config.yaml
n_kv_head: 2
activation: "gelu"
positions: "learned"
init_std_qkv: 0.0251
lr_head: 0.00582
grad_clip: 0.5
warmup_steps: 417
batch_tokens: 32768
train_tokens: 291900000
dataset: "wikipedia_en"
MLP neurons of a small language model. Each row is named by its layer, matrix (up: input weights) and neuron, and shows model dimensions 16-207. Each number is 128 + 24 x the weight over its row's rms, rounded and kept within 0 to 255. Numbers have three digits each.
Before each neuron's rows, "fires on" lists the tokens most often at its 100 highest values on Wikipedia text that the model never trained on. A number after a token or word is its count.

fires on: "%" 42, ")" 10, " list" 5, "es" 4
L4.up730:110174070127123084085124082139086095111119147119105154075144173125133108148099143125130115104168105124145079162119164127096093072151103131189124146145109115121131148087106136111089134170146134148139121140111096168156143121190090083089105118132123123136145114135154083122119104113132157145141154119163100095115072148134131105090120128118152164128183131177113137138134115180108159157149156137121145158130102135096125135098091124123140130148095114192127112144097142153112138145132122132126163138159136137133100104138151119116133100137148118160087153108124117141127151139134110162

fires on: "2" 24, "0" 13, "at" 8, "ap" 7, " in" 6
L4.up654:119157117129118162117099143086132101102140148124132155141145123138140109144143153098171123127127108172156133136160117091094143117122172138144109108131129072144126121161100169110138137112142120132168125147083148116126143149139093140150120112102105073132087157135149137111179087078100176101124166118146097136166114107102111108110115142095123115112088101188092152144121088154141156101092117157123134116119149125143150163125159127105127153132126116158151116113137137156112111153141146124102108105131078108190121115135111141148126104121102158156143126094059120144118158150170093143

fires on: ":" 33, " =" 22, " ===" 11, "=" 8, " —" 4, "===" 4
L4.up450:146132113132098108132078127115111088142098138122069115093150104100134119104125103122060142110156131154153107113086099161100142105143144138130123081162149155163092121127122112122135093163147139123110166138112132122189123115143134171113106072155145113112172108136135136140129076143115151112135172175101135118146124114141120099145105111099138104128144127130130113193166149149108108146105118100138151131157134127155132094125123125146156107117124126151165088115178105159140141139147109103112136184107126117139127141142085134129140177099114119141107136144125139129100138137084092122

fires on: "all" 16, "al" 10, " US" 9, "out" 8, "ore" 7, "r" 6
L4.up826:134116119086135128101102119165128118110164097152162075156148149138142116128109182130097128107119127141092092123129120097159117129156161132156178145121113102127158117162080141188085119150136140138171111108153141128088152116141095124127111077120114091080118113139115117139151106095100151094152155116140068133147099124117131119096146124126164124124141153140109101157135113124113173142138128142115144121117128126160111108099081104103171124113119145145150134142122139160117107131112130133106127151139110186101161096118109108138115113189143129170101155141120121155153171137129101154

fires on: "1" 24, "2" 11, "3" 9, "9" 9, "\n" 9, "0" 7
L4.up591:149138101115139093114116077167148111140141155131126124173141119133058145132078145120117094101164138105109108158082130162104154138132124103096125096129170089203155132138080153122126111136130156115114076132095162123168104118157153108142117099080136197128155144126123131170152127132147111098090107145168136152107132135142155122196126117105121133106147092145114152138113161134144127108100132110105138137111121136157104092086147116136145130142132145123154131153110128128147126096120116137079135133102140134140150114119082131131110135076111139105092150099117139113179150149111142120

fires on: "r" 25, "ag" 24, "ust" 9, "w" 5, "aw" 4, "tr" 4
L4.up526:103118100108124086122096132094084106129128126179112150153157138142134093142177125095121131128105096152149127150081110130154133138145129105146160139163130121119111129147100117129094167139146134125105141136128121106167158115168107114130148095146166095112114185112155109154080138117144106103108146125178125129175091166098144144147175161114131109080131122141093101122137098136149157139153155108126123121134115143129078093112103147128134111130136145102117156194112153132111081157160161148156171147092125136166142112105108101110163109136088134134129091150140161137162124149128108119

fires on: "'" 53, "iel" 8, "’" 4
L4.up843:170150092045076112095130172158162124131149138075136130087133144140088111139112089118126097096165120086133121146138135138148153091114096116124158135133119092124102153122130133200118149137123132117135124158122126148122130155124157148139126093105141155129123137136145141140103109120179174134145114099130129129133105171155149181113116122093138121130130084154078114107120126116141128149080110136125142159097114131114126123116150109130178115115139118125136111133111112175102133107158120118144122134129122111125126113118123128088094134115178116175115117126070146115154110120116135127

fires on: " " 43, "ad" 15, "0" 7, "1" 6, "-" 5, "." 4
L4.up117:105163125124084108115146135103151129111141141153140141156142169190093133148126146104135151103116103178148146136150156104063139100150133138118146121142104075177056153141091085146112174126137154166163110096133110135077121086110114129115190147114119106125097138190105153132127102110181131109113131173141140119203152125139125139144144103110128122145141116131103107146167171144116173088114100136088100146130101101135091095143139115131106130142110113127120125165153153103095143106088116108143123176160135112157140112104108108131121140076125132116143097129140135093155133136129114127

fires on: " " 100
L4.up949:170157111132099122108082122100109104119157103115133104125155149142138129100087161075101142090134131186130120138143154164103127099102142124159151099165105147107107184145126127120114118188174129066124107101131121129118121160147110114151127094156146112125133131122142102113139139129163167139124146143121102142104138146121130114123166161140103113162131121123147151134104111179143152124161123154077103137158090144119117116113128140139160120051120135118133132130117156101154093094084101072142115107153094091139111131149108181109144107122146117138134184133121105133142113108120098133

fires on: "," 59, " " 17, "2" 6, "0" 5
L4.up180:132160108118154117080139120139108095104109098160117072142153147109104106144129146124151173109164142138078123127154137145096111086123100128107155089100138102148111121116138126161118119100133112160122116121129152123108106145139116120122129151114083144152086139135136060112090112105126146120139121126164113116150137095113129096124146120125114117119097154186137129112180149151125141122152128124136158118147125135124084113101181147109140149094118117135125130152124123107152168141064116057161130140157123158178151134110076140130119066113139123122154196102132142097177152102133130134

fires on: "9" 32, "1" 9, " |" 9, "|" 8, " following" 6, "7" 6
L4.up547:139144087123126106171104106089157042105138110149144103140147175172129103141083114128123153130141087137129143136114085157084163108122131139155150133160132110159140144126131155141114140100093088143103140078099113121162177090117132126128144162128120140149144130144112122105112117133135157114098153144174113167154116135114127118124178116154132111107140149111155159174152115082137140154135128130135126131118127129102103139128159152081130145138096133130067140178111107106106136128086148124117137140121146161130148118148108141139175114098100074162125110127093104136125119084096152146

fires on: "o" 35, "x" 9, "es" 9, " et" 5, "p" 5, "res" 4
L4.up965:120073099132120145134112151149134133133145167126103154136141148139113090135096126124099090123126110138140124101153134129133148108128089153133170080163189149137131145158112139183158118148115156142134125121099118124117082144095136124123124122089106119135124147114101109162122136050130092108144145181109106156113122142133075183145121104104164112124185138115108120148127118129092119100099100134111117144114124132181150092131145091140128151119136145152144142177147113114101111142123125092133094126144156104143124147131080158173096167105169146154087127116156109116107110129158129103

fires on: " but" 18, "-" 11, " and" 8, " he" 7, " She" 7, " (" 6
L4.up504:114128149137097140120065127152133113093122136085116104114143111097123115113105077118102104139137077120105140115150172168165138093150127107160090142173134110110146115101110126120146136159151124110155097154094191152087132128145169100148132140144153097124119128101138166122099128103180123156093114145163122156145146146098111090178112176095165113143133149129104146144151188137147074163084163120124150167135145129109094116157138114144155081120137154126134137115150127136115103117111152116148142134156116107111113145126127157104137163096116075165101131135121088127147128130134153107

fires on: "," 28, ")" 16, "\n" 13, "." 11, " d" 8
L4.up20:132136145148099121062117168089137076116166116142140097114142162100166123103121119133164116114148075116096119124134132126117125093168139116151122109122180103082128135136124078186092124179141107105117142127109120133085167102157119112128091107122132160110103118098096118167136119126193125114116122130140107110128183126106107169067093119122141124135136156187137137147157114143148119143123094142131107168160121125162096135140143145138167147135116111143106142116148112117127116143143123106160111164128090107069120117113123120156113204113131147127136127127116114100161123106134140107

fires on: " U" 31, "0" 14, "ul" 9, "il" 6, " " 6
L4.up167:114101130140104140135084154126129111143150152137131148134159155181104099136098138098098125128133133120105094113098086098142115136128127107148128102147138087146153185121103157165158174127121133099145101089150166125143198103158119127147142120115103092098129143095181108120074155092107121133114127149145111127120144107122149114109178131122100102152154136122108121107124133109129131153127146162096146095137148179123133149120150109098164110179126145109104139167129101126105151131114125127132164123152099094149165133125115126159141119111090153168145133180136117130112158102099130115

fires on: "r" 26, " m" 12, "'" 6, " o" 6
L4.up303:115106147119078083084118113109149133088100116094147114155151144133144119139186095075127131116148125123095154099154140131103137129102132144118144112142134148114122102134119109122145114203139160148140112150157197119127158126130144088127138124130116162097146078093099145144145125113162167120132092115131111123130148117153122106106134119158134146142143125114100130125138177104133112154140126164136110186135174153117122101100145150110097117118145116117153105114147131169117122131119135106150189185142091173138153111125096089143103111099089110142139137138155098145152136129118113095

fires on: "-" 40, " " 18, " (" 14, "–" 8, "(" 5
L4.up498:135113128130105108096112134137119103078105128097119149092142103165138099097112117105130129109163127150109133154142190122131154079156132174167140126130121128098125114116123125185147109168143089131172121116140113144168101084116132111110119095131157104095129160169158094138160097086175118146152102131112110124178137117120104115092168113143119108170160124155109129185147116140160162138089128125146136139093093103077121108112109144128147110108104118135142105120115173127134129119121135120124142134132112067128117139120129168108170128101124113146140128155136133151174116127126155190

fires on: "==" 43, "|---|---|---|---|" 9, " |" 8, " ==" 6, "ively" 5
L4.up529:134144115127133147111114091109124102172072097147113144143142122124107119102145089086159126115120140132118116140156103150151139125103083136099093122123175148178133116102105112138122137151129104125109153119136156114129137126145118125116168147123151147139126100169110107104137148129156133115099134103148090121149159156113130149156126116111187075105109159122139162133155106138092136133137110101137128137123152128109116138141189137116167102088123177098157113098147108106112082122116139114127136185101161123156177073139102087139146101160114121117111136113121098134118159162082152142

fires on: "1" 14, "3" 10, "6" 9, "7" 9, "History" 8, "ing" 7
L4.up213:141115107125128118124122129134145108152152145114112110150152172134142155157154123140151113117127114163185103121130140082124123128140127110134163132130126117113123127106115182107101158141142117152145136119084140140076097096139143113178111135166159110144126075153181146118097129104154158081071129113159130115143150135133087123098137152086125141141161111137135125091132133113121180119085132118104137141122115125085153112145161087087106150115126128126114130123158120103117132156122171088114134108182113124184135090107163132125159121123119119148145142084106160111168094122071131115

fires on: "\n" 51, " M" 12, "," 9, " Sen" 6, "i" 4
L4.up492:137093154125117126131100107108147065120099096139144119122145148151129109109126066148102166112152094149082128116103169108134161114154143158140146085154112121166151141155124110153086133131151114114158097140125144117123153117151115116120102127166182105110095145155115108093130137157151112092099114159116112122157125114082126159089111147144098128105106143189146108109119111156142149144093106121145118174124178116137147159153090146173134155109142145124123143141122114084162104149111165127109111167161129119140116122109115151176141164170075134162119149104141159155125098119124120115

fires on: " =" 34, " ===" 19, "===" 15, "," 5, "\n" 5, "==" 4
L4.up592:139151118108149098102112184120105110116093158100086153148151156140105132121163077075122148111134128128139121121120162144139138146118153108155114123127150120143183104111140111151126129160122129105115143130106166151144138155160101119119123139169117151095085112089167130152127078140179094092106174109109108168152140189118110153119095141098127147139150131138125098137123109126127127114108154114164145144137193134133125101164115120175121108103144143129130109108131107169116113140157129138110148147138114123094156117104112140101144159088141120124093154121122082112111124080103158126

fires on: "-" 31, "ou" 10, "we" 8, "x" 4
L4.up333:118142096107104123131078127156144105114106120106114125100150120127149162127113131107116114106154119117070104152106152114093096088143119118124102109145153101158139114125130091170136133155148047154121115140121165123119117140125098118144148127134115114097136151177127140142117149150152170159122113090150133098139157124119101140164153120108121116146089121109131119139158132120110142127085128090117124125113096103094128143147136170136138169135137171144151116133128155138103109108137160109117117167212136162191162136106172107154125149121134095155141101134157108118104112142086151137

fires on: "===" 24, "==" 20, " Jo" 13, " ==" 10, " =" 9
L4.up555:112197130118119130137122127128121101117106094135126135114147110111136102144130099101120126153102124150104096167166109128116151115110103130116179114124149095131141151146110115143147118145127154093074124102105109113174119123171167129131151115170161136098152123090139124102126110146149143134102154145134103108146154138153121121112110110162179131092094146163120118159139139135108141139107094104138191141124162161119126100148116164128129125125177136145124059140108112134140082098139147115131108142094164092102125119126138096115086155116127169158112117093097138139116123157108100130

fires on: "0" 19, "–" 18, "^{" 8, " " 8, "}" 5, "akes" 5
L4.up195:100143145114104127125125090100138105148099124109122140111145116137083105120127106135159153104153114128179117159096114131149179134116131100156155127145130132189091137076112127112146149146138169132128143081119084133110162176125177100121119115159134113126140098163154120147110112136124102116152115122199096148116151170124112143140144163109117109172105123135081141145167113182145134128106109150116156115139082118137111138139131072076143109116101102163132135167107084119146157142121138101074165112119103091098167132095117101130147107157082124135087116139134122143142134151119132130

fires on: "0" 21, "is" 18, "er" 10, "at" 8, "et" 5, "," 5
L4.up859:142099110109098139106143119135127127128084101124110086125149121160085094116104163090186118095192158163122095106127140113128161118155139122123186104136133125132109166119121152118117115097149125161180131140122109095138118109079128139122093111128153140110157128123105178144153106095141111150116147133133128115134195092124127118157160131119087124118178119141114164130099168122124141130074122160102187119126140168149114112154126103134110117105101103127121120141068128096166123151071141126129101136137132108128179122139082163189136151115153143146081159146139128134081113121130160155

fires on: " f" 22, " there" 14, " who" 11, " There" 8, "re" 8, " which" 8
L4.up353:115133127120103155109130101119107112170099146110119096114146167097114140158097125083182101146088111184133115108123160103120102135172136178173100134158108113148089181138107142130135165134153130115123113113138109111135158162174130160115100161186105144112114086152157124132113125114124164120089164147100105105142113152125108107149103103122145142149114149143105116171125171144127160128119143143105139119154065123085150114173111168112094079146167132138092129142133130114090150102109154114143141119107116127135147089110091114118146095093149122155105141104163149167144158132100128125